config = dict(
    num_attention_heads=5,
    doc_mask=True,
    train_tokens=106300000,
)
MLP neurons of a small language model. Each row is named by its layer, matrix (up: input weights) and neuron, and shows model dimensions 48-143. Each number is 128 + 32 x the weight over its row's rms, rounded and kept within 0 to 255.
Before each neuron's rows, "fires on" lists the tokens most often at its 100 highest values on Wikipedia text that the model never trained on.

fires on: "uc", " under", " Apps", " UTC"
L3.up418 [131 127 119 139 155  73 153 117 120 140  78 113  19 130 105 162 124 120  98 102 149 140  75 151  91 141 155 115 145 116 178 119 123 120 119 122 105 116 151 159 149  54 122 179 145 143 128 157  74 110 121 109 140 157 106 101 193  89  75 121 130  94 201  85 165 134 186 129 157 141 211 139 159 170 129 102 118 152 148 123  95 147 106 147 165  95 152 127 156 187 145 139  96 167  60 127]

fires on: "=", "tt", "W", "ll"
L7.up55 [117  93 171 180 117 136 164 113 121 134 124 148 121 129 161 115 122 143 143 172 153 101 153 128 141 132 206 114 116 149  96 178 135 122 166 140 168 142 114  76 124 111  71 159 132 161 114 165 102 140  94 114 155 179 112 117 112 176 197 123 113 108  98 106 106 134 202 166 111 175  71  90 145 132 154 140 117 141 215  78 102 175  95 132 128  69 130 128 185 154  86 197 158 167  71 116]

fires on: " exc", " help", " gener", " manufact", " don"
L3.up511 [159 142  96 145  67 178 138 146 121 118 134 121 136 127 176 131 132 207 125 159 125 116 144 146 157 141  78 156 123 102 132 132 111  80 173 111 147 112 130 140  87 106  77 134 149 148 166 184 105 108 127 112 109  80  88 153 138 117 124 106 108 250 137 140 146  88 146 119 132  63 167 142 108 125  56 186  76  81 138 116 144 123 170 118 112 111  87 112  65 135  78 125 138 128 119 176]

fires on: " round", ":", "xi", "}", " section", "ery"
L5.up388 [145 123 139 161 188 152 128 103 144 227  92 137 139 148 106 100 130 119 163 109  77  83  62 186 129 176 104 121 147 129 185 164 144 123  91 126 166 128 126 138  86 154 142 132 137 102 193 101 134 104 116 107 155 191  87 101  89 111  83 103 186 125  80 111  89 159 121 132 137 119  83 147 107  84 114 138  92  84 154 142  71 120 132 129 166 159 133 158 108 115 122 181 113 127  95  85]

fires on: "urn", "led", "rm", "ament", "ér", "sur"
L2.up98 [136 137 169 100 135 137 119 165 169 163 194  88 145 169  85  96 138 182 145 134 147 112 133  85  95 135 141 171 151 121  88  84  63  92 168 117 176  68 137 189  59 116  78  83 148 156 118 143 118 136 133  92  88 147 143 134 165 121 103 134 104 173 108 184  96 144 164 122 118 120 123 155 136 156 140 128 179 123 107  70 119  82 147 148 125 172 115 122 133 120 103  20 121 101 117  88]

fires on: " World", "S", " En", " read", " Lil", " Event"
L3.up357 [ 80 227  96 110 139 113 115 146 159 131 111 167  88  88  87 132 140 188  99 124 120 172 162 109 115 101 106 113  96 113 157  87 101 145 104 133 128 168 104 122 143 130  47 132  98 121 147 174 121 124 113  22  52  77  59  94 131 120 124 127 109 188 103  82  93 161 124 111 107  78 143  85 113 138 166 152 106 133 130 145 151 161 165 108 167 201  99 110 108 154 108 102 139 121 137 165]

fires on: "\"", " F", "f", " R", " B", " million"
L7.up625 [120  68  42 108  82  91 112 106 137 112 125 132 122 147 152 110  91 143  38 151 133 142 139 111  99 191 159 107 161 171 148 126 110 166 107  73 152 161 146 148 132 165  89  89 133  89 161  70  60 146 124  70 135 114 210 131 149 153 118 101 119 129  92 110 111 116  73 133 153 127 190 146 180 133 144 141 103 163 125 129 102 142 110 164 166 121 100 121 130 143 102 112  77 147 189 121]

fires on: " well", " Score", " business", " good", " estate", ">"
L2.up302 [152 138 109 136 129 125 135 156  53  72 119 103 168  66 148 166 116 112 172 134 107 217 148  93 151 184 128 173  92 170 168 117 145 125 110 255 105 120 120 113 101 169 107  97 167  80 105 112 140 132 166  92 172 111  94 106 113 144 130 164 118 163 153 121  80 133 128 121 145 155 159 140 107 156  96 139  88 167 145 149 114 113 104 183 120  86 128 103 102 197 117 123 141 134 140 186]

fires on: "s", ".", "d", " to", " fe"
L7.up393 [119 135 191 163  83 102  56  76 156  96 170  86 145 158 157 112 122 129  69 159 101 120  83 106 156 122 127 173  90 172 126  99 117 156 148  94 171  85  66 213 125 126 103 191 149  76 172 135 111 150 146 161  87 102 119 143 150 149 146 119 129 106 109 144 105 124 131 131 115 131 150 128 113 148 115 161 122 121 168 174 126 156 135 160 181 118 118 157 133 143 126  89 149 127 110 106]

fires on: ".", " =", " His", "r", " :"
L5.up596 [132 137  85 144 126  83 119 133 132 126 150  95 107 105 188 138 131 125 149 157  74 117 160  43 120 134 136 115 140 103 152 120  88  97 101  99 175  81 108  89 206 137 158 132 134  80 160 132 152  73 201 122  67 104 114  93 126 136  95 170 121 120 110 142 131 116 107 127 131 137  97 103 146 108  95 164 118 173 113 169 144  89 110 115 111  90  25 138 134 140 133 112  64 143  89 142]

fires on: "′", " f", " tra", "uta"
L2.up244 [132 175 173 173 140 108 177 112 141 142 155 140 184 105 190 117 137 140 126 164  84 121 130 101  57 175 119 145 134 134 123 125 119 177 160 114 164 144 190 115 117  89 123 148 166  77 165 144 109 125 140 111 123  76 132 135 105 110 105 138 183 152 148 189 188 100 123 153 136 149 137 151 173 114  99 161 149 103 162 157 146 112 140 103 105 123  70 120 199 109 139 114 148 206 121 109]

fires on: " Rock", " Association", "ock", "ack", " America", " track"
L3.up66 [174 111 182 177  98 136 102 145 120 202 158 169 129 128  89 119 143 136 132 118  80 130  98 101 110 156 115 137 114 152  86 159 115 143  96  98 123  45 106 117 123 111  97 132 128 116 178  97  98 149 148 159 194 132 144  75 102  68  36 109  75 150 101 103  98 181 118 102 117 105 132 137 126 115 127 116  46  99 127 141 116  67 151 176  73 153 106 136 156 146  95 104 103 152 103 114]

fires on: ",", " %", " ins", " Apps"
L3.up189 [149 113 132 129  85 124 127 116 185 109  67  77 119 109 153 170  56  83 108  82  64  86 112 180 171 149 145 135 125 141 104 158 155  81 125 165 128 117 103 160 175 114 134 105 116 167 113 101  98 160 125  77 165  61 156 117 177 138  88  73 145 149  98  80 125  47 129  94 155 110 101 111  85  82 113 122 132 138  90 107 196 119 137 145 140 136 102 121 143 146 149 100 131 162  99 102]

fires on: " I", "I", ")", " Date", "zi"
L7.up125 [106 139 120 130 118 129 170  93 133 108  96 131 139 145 114 136 133 159 129 141 137  83 134 113 131 105 125  92 145 124  87 120 178  85 151 104 118 102 126 143 162 120 134 144 135 159 126 140 171  74 168 121  76  95 116 102 166 107 160 112 102 100  96  91 124  76  96 202  77 147 127 114 115 110 168 108 100 128  68 180 131  81 156  74 172 187 111 101  92 109  82  92 111 155 145 215]

fires on: "ho", "no", "^", "ino", "imo"
L7.up37 [119 119 169 211 109 147 160 124 157 126 162 109 175 154 143 161 175 151  74 162  95  63 137 142  80 115 119 150 100 180 123 149 121  71 111 132  83 142 106  67 121 193 118 126 176  87 136 168  88 113 184 162 176 189 164 120 125 200 171 148 170 139 109  95 123 131  51 119 206  66 134 126 102 105 111 117 159  96  85 151  97 123 148 123 104 119 118 148 139 144 123 102 117 197  73 142]

fires on: " Gu", " sp", " Spe", " Dev", " appear", " Sant"
L2.up615 [141 175  73 133 104 100 112 146 157  99  89 103 103 110 105 130 163 140 121  92 128  56 156 102 111 141 159  58 132 139 125 157 117 159  91 165 125 163 136 224 118 165 138 163 202 155  94 106 120 140 107  91 150 110 161 128 112 132 118 163 126  67  81 136 140 131 156  73 109 129 119 149 161 124 129  91 156 115 118 100 126  83  38 115 155 135 192  94 180 159 193  88 140 163 150  73]

fires on: " years", " name", " form", " positions", " use"
L5.up564 [117 180 161 108 111 178  59 145  90 153 125 122 142 136  71 135 137 166 150 103  82 126  83  83 147 148 116 161 137  87  94  95  73 125 178 129 116 129 119  95 133 107 144 103 170 136  97  94 140 119 118 113 143 145 171 146 135  87 140  63 149  59 169  87 113  74  99  95 143 135 153 129 149  55 122 152 109 188 163 124 144  80  84 122 120 170 121 117 180 131 134 134 138 146 122 201]

fires on: " F", " Dr", " Go", " Sh", " Loss"
L2.up385 [127  70 127 164  86 105 148 142 112 128 117 175 125 114 107 146 137 113 108 150 150  95 115 137 102 203 165  94 103 137 136 160  98  87 157 144 132 105  79 162 135 119 121 119 139 106 129 142 116  33  99 125 112 137  89 122 159 103 139 117 161  71  71 132 114 139  59 168 181 165  70 159 101 145 168 134  97 118 132 157 150 155 136 137 114 154 154 146 170 167  72  76 121 187 139 172]

fires on: " later", " which", " late", " what", " When"
L7.up548 [112  88 158  81  97 105 153  65 100  87  86  93 147 113 145 102 187 141  68  99 155 137  91 202  89 145 106  75 125 136 123 173 135  92 132 136 170 157 109 110 152  82 145 107  99 189 145 127 150 169 115 142 102 109 114 145  86 127 162 126 152 158 126  78  95 134 106  65 119 141  95 121 101 172 107 177  87 160 198 105 115 140 158  39  84  91 121 100  90 114  95 153 138 127 147 122]

fires on: "\\", " ", " version", "History", " account", " edition"
L2.up484 [ 73 151 175  90 203 160 103 158 171 140 154 131  70  76 128 162 118 184  99 169 159 145 155  52 135 157 100 103  73 117  97 119 167 130 154 132 113 123 131 153 160 128 117 123 162 154  82 154  15 120 140 110 106 106 163  97 141 113 107  62  90 116 134 103  99 162 174 124 128 133 170 137 124 141 121 123 110 142 101 129 125 112 169 157 111 185 113 149 156 108 133 133 158 109 159 150]

fires on: "\"", " |", "$", "  ", " results"
L7.up104 [ 98 127 153 108 121 117 153  96 181 151 120 175 153 178 125  66 137 119  62 206 136 116 131 159 137 133 133 120 106 148 149  73 153 127 146 115 115 127 132 127 152 150 183  54 161 115 130 132 147 116 109 133 147 133 155 113 131  65 163 140 132 142 114 132 114  94  97  82 187 161 135 157 144 144 185 147 132 102 137  56 125  98  69 120 153 158 148 130  91 175 156  99 115 134 150 103]

fires on: " series", " album", " book", " films", "ades", "History"
L2.up374 [ 94  81  94  90 126 137  67 173 110 135 162 142 129 164 151 154 178 121 125 158  78 103 125 170 141 113 100  98 128 167 124 116 131 164 118 112 134 144  87 154 170 191 137  83  83  91 117 141 163 138 118 101 124 187 128 134  86 112 134  94 123  95  73 149 132 103  85 165 114 169 124 123 121  94 171 135  97 110 124  97 144 131 135 114 132 164  50 162  91  98 102 149 101 154 151 122]

fires on: ")", " born", " Born", " from"
L5.up476 [104  96 105 153 147 143 148  93 125 161 109 134  85 107 108 121 117 116 172 159 131 107 155 112 151 113 120  83  94 186 189 147 176 154 125 165 152 123 155 112 137 167 127 170 113 160 129 133 143 112 181 152 121 148  92 149  74 161 117 123 127 148 123 162 141 143 118 125 144 197 112 122 139 185 164 103 133 138 140 145  80 125 135  39 146 124 119 170  61 157 136 178 163 229 138 118]

fires on: "ina", " France", " at", " Portugal", " Lanka", " Spain"
L3.up586 [119 185  65 134 118 152  80  88 181 106 109 140 137 124 164  83  76 151 139 103 157  82 129 157 111 156 107 116 149 106 171  99 159  43 124 139  94 167 148  87 121 190 146 144 183 119 223 139  67 116 136 145 129 160  74 128 139 125 145 142 115 154 142 153 109 148 104 129  59  95 110 164  97 108 119 177 118 104 159 131 186 125  80 139 123 203 181 116 113 161 134 135 112 156 121 114]

fires on: " million", " people", "uki", " States", " Japanese", " Artist"
L5.up339 [119 136 121 173 102 148 129  96 151 102 136 146  83 168 127 140 187  84  95 140 157  87 105 121 155 166  71 115 159 119  98 108 134  89 101 161 115 132 100  47 166 174 161  79  90 138 162 171 130  73 108 142  77 143 125 127 123  98 155 169  52 142 201 120 140 144 120  56  90 128 147 132 152 162 100 120 144 154 146  97 134 106 130 102 162 142 107  77  81  94 111 157 138 153 167 143]

fires on: " my", " that", " %", " My", " his", " Apps"
L5.up593 [164 107 132 123 139 136 146  93 137  97 113 117 101  93 159 116 169 167  97 120 132 142 124 107 137 160 172 132 161  72 116 145 141 153 135 102  71  65 119 148 142 152 120 117 131 118 121 124 141 104 118 114  89 130  95 116 108 114  88  99  79 181 120 161 183  87 137 119 159  97  77  51 133 132  92 206 153 174  76 122  72  91  87 104 161 101 111  78 219 117 192 133 109 125 154  91]

fires on: " to", "ing", "ed", " would"
L7.up480 [208 136 142 136 133 115 138 133 109 146 125 129 129 121 152 114  74 121 131 129 132 118 145 142 106 129 158 181 156 116 200 107 146 131 151 104  91 144 136  92 121 155 123 124 138 149 150 131 133 114 171 145  82  96  90 143 155 162 132  72 155  99 192 112 150 117 138 204  77 117 143 154 130 128 137 105 141 132 161 127 195 145 192 105 170 102 141 150 212 164 141 132 133 145 193  93]

fires on: "a", " form", " aircraft", " forces", "ro", "ş"
L3.up288 [130 182 181 134 144 166  68 181 141 205 158 123  97  99 104 130 143 138 102 157 178 128 161 146 157 160  97 159  62 115 116 131 124 116 147  94 118  95 131 178 185 147 195 139 135 145 107 154  88 121 107 173 111 175 168 155 145 106  61 112 152 121 143  94 115 154 118 155 146 130 158 107 169  92 162 129 138 120 100 126 193 121 180 106 120 188 160 204 126 114 127 112 141  87  93  75]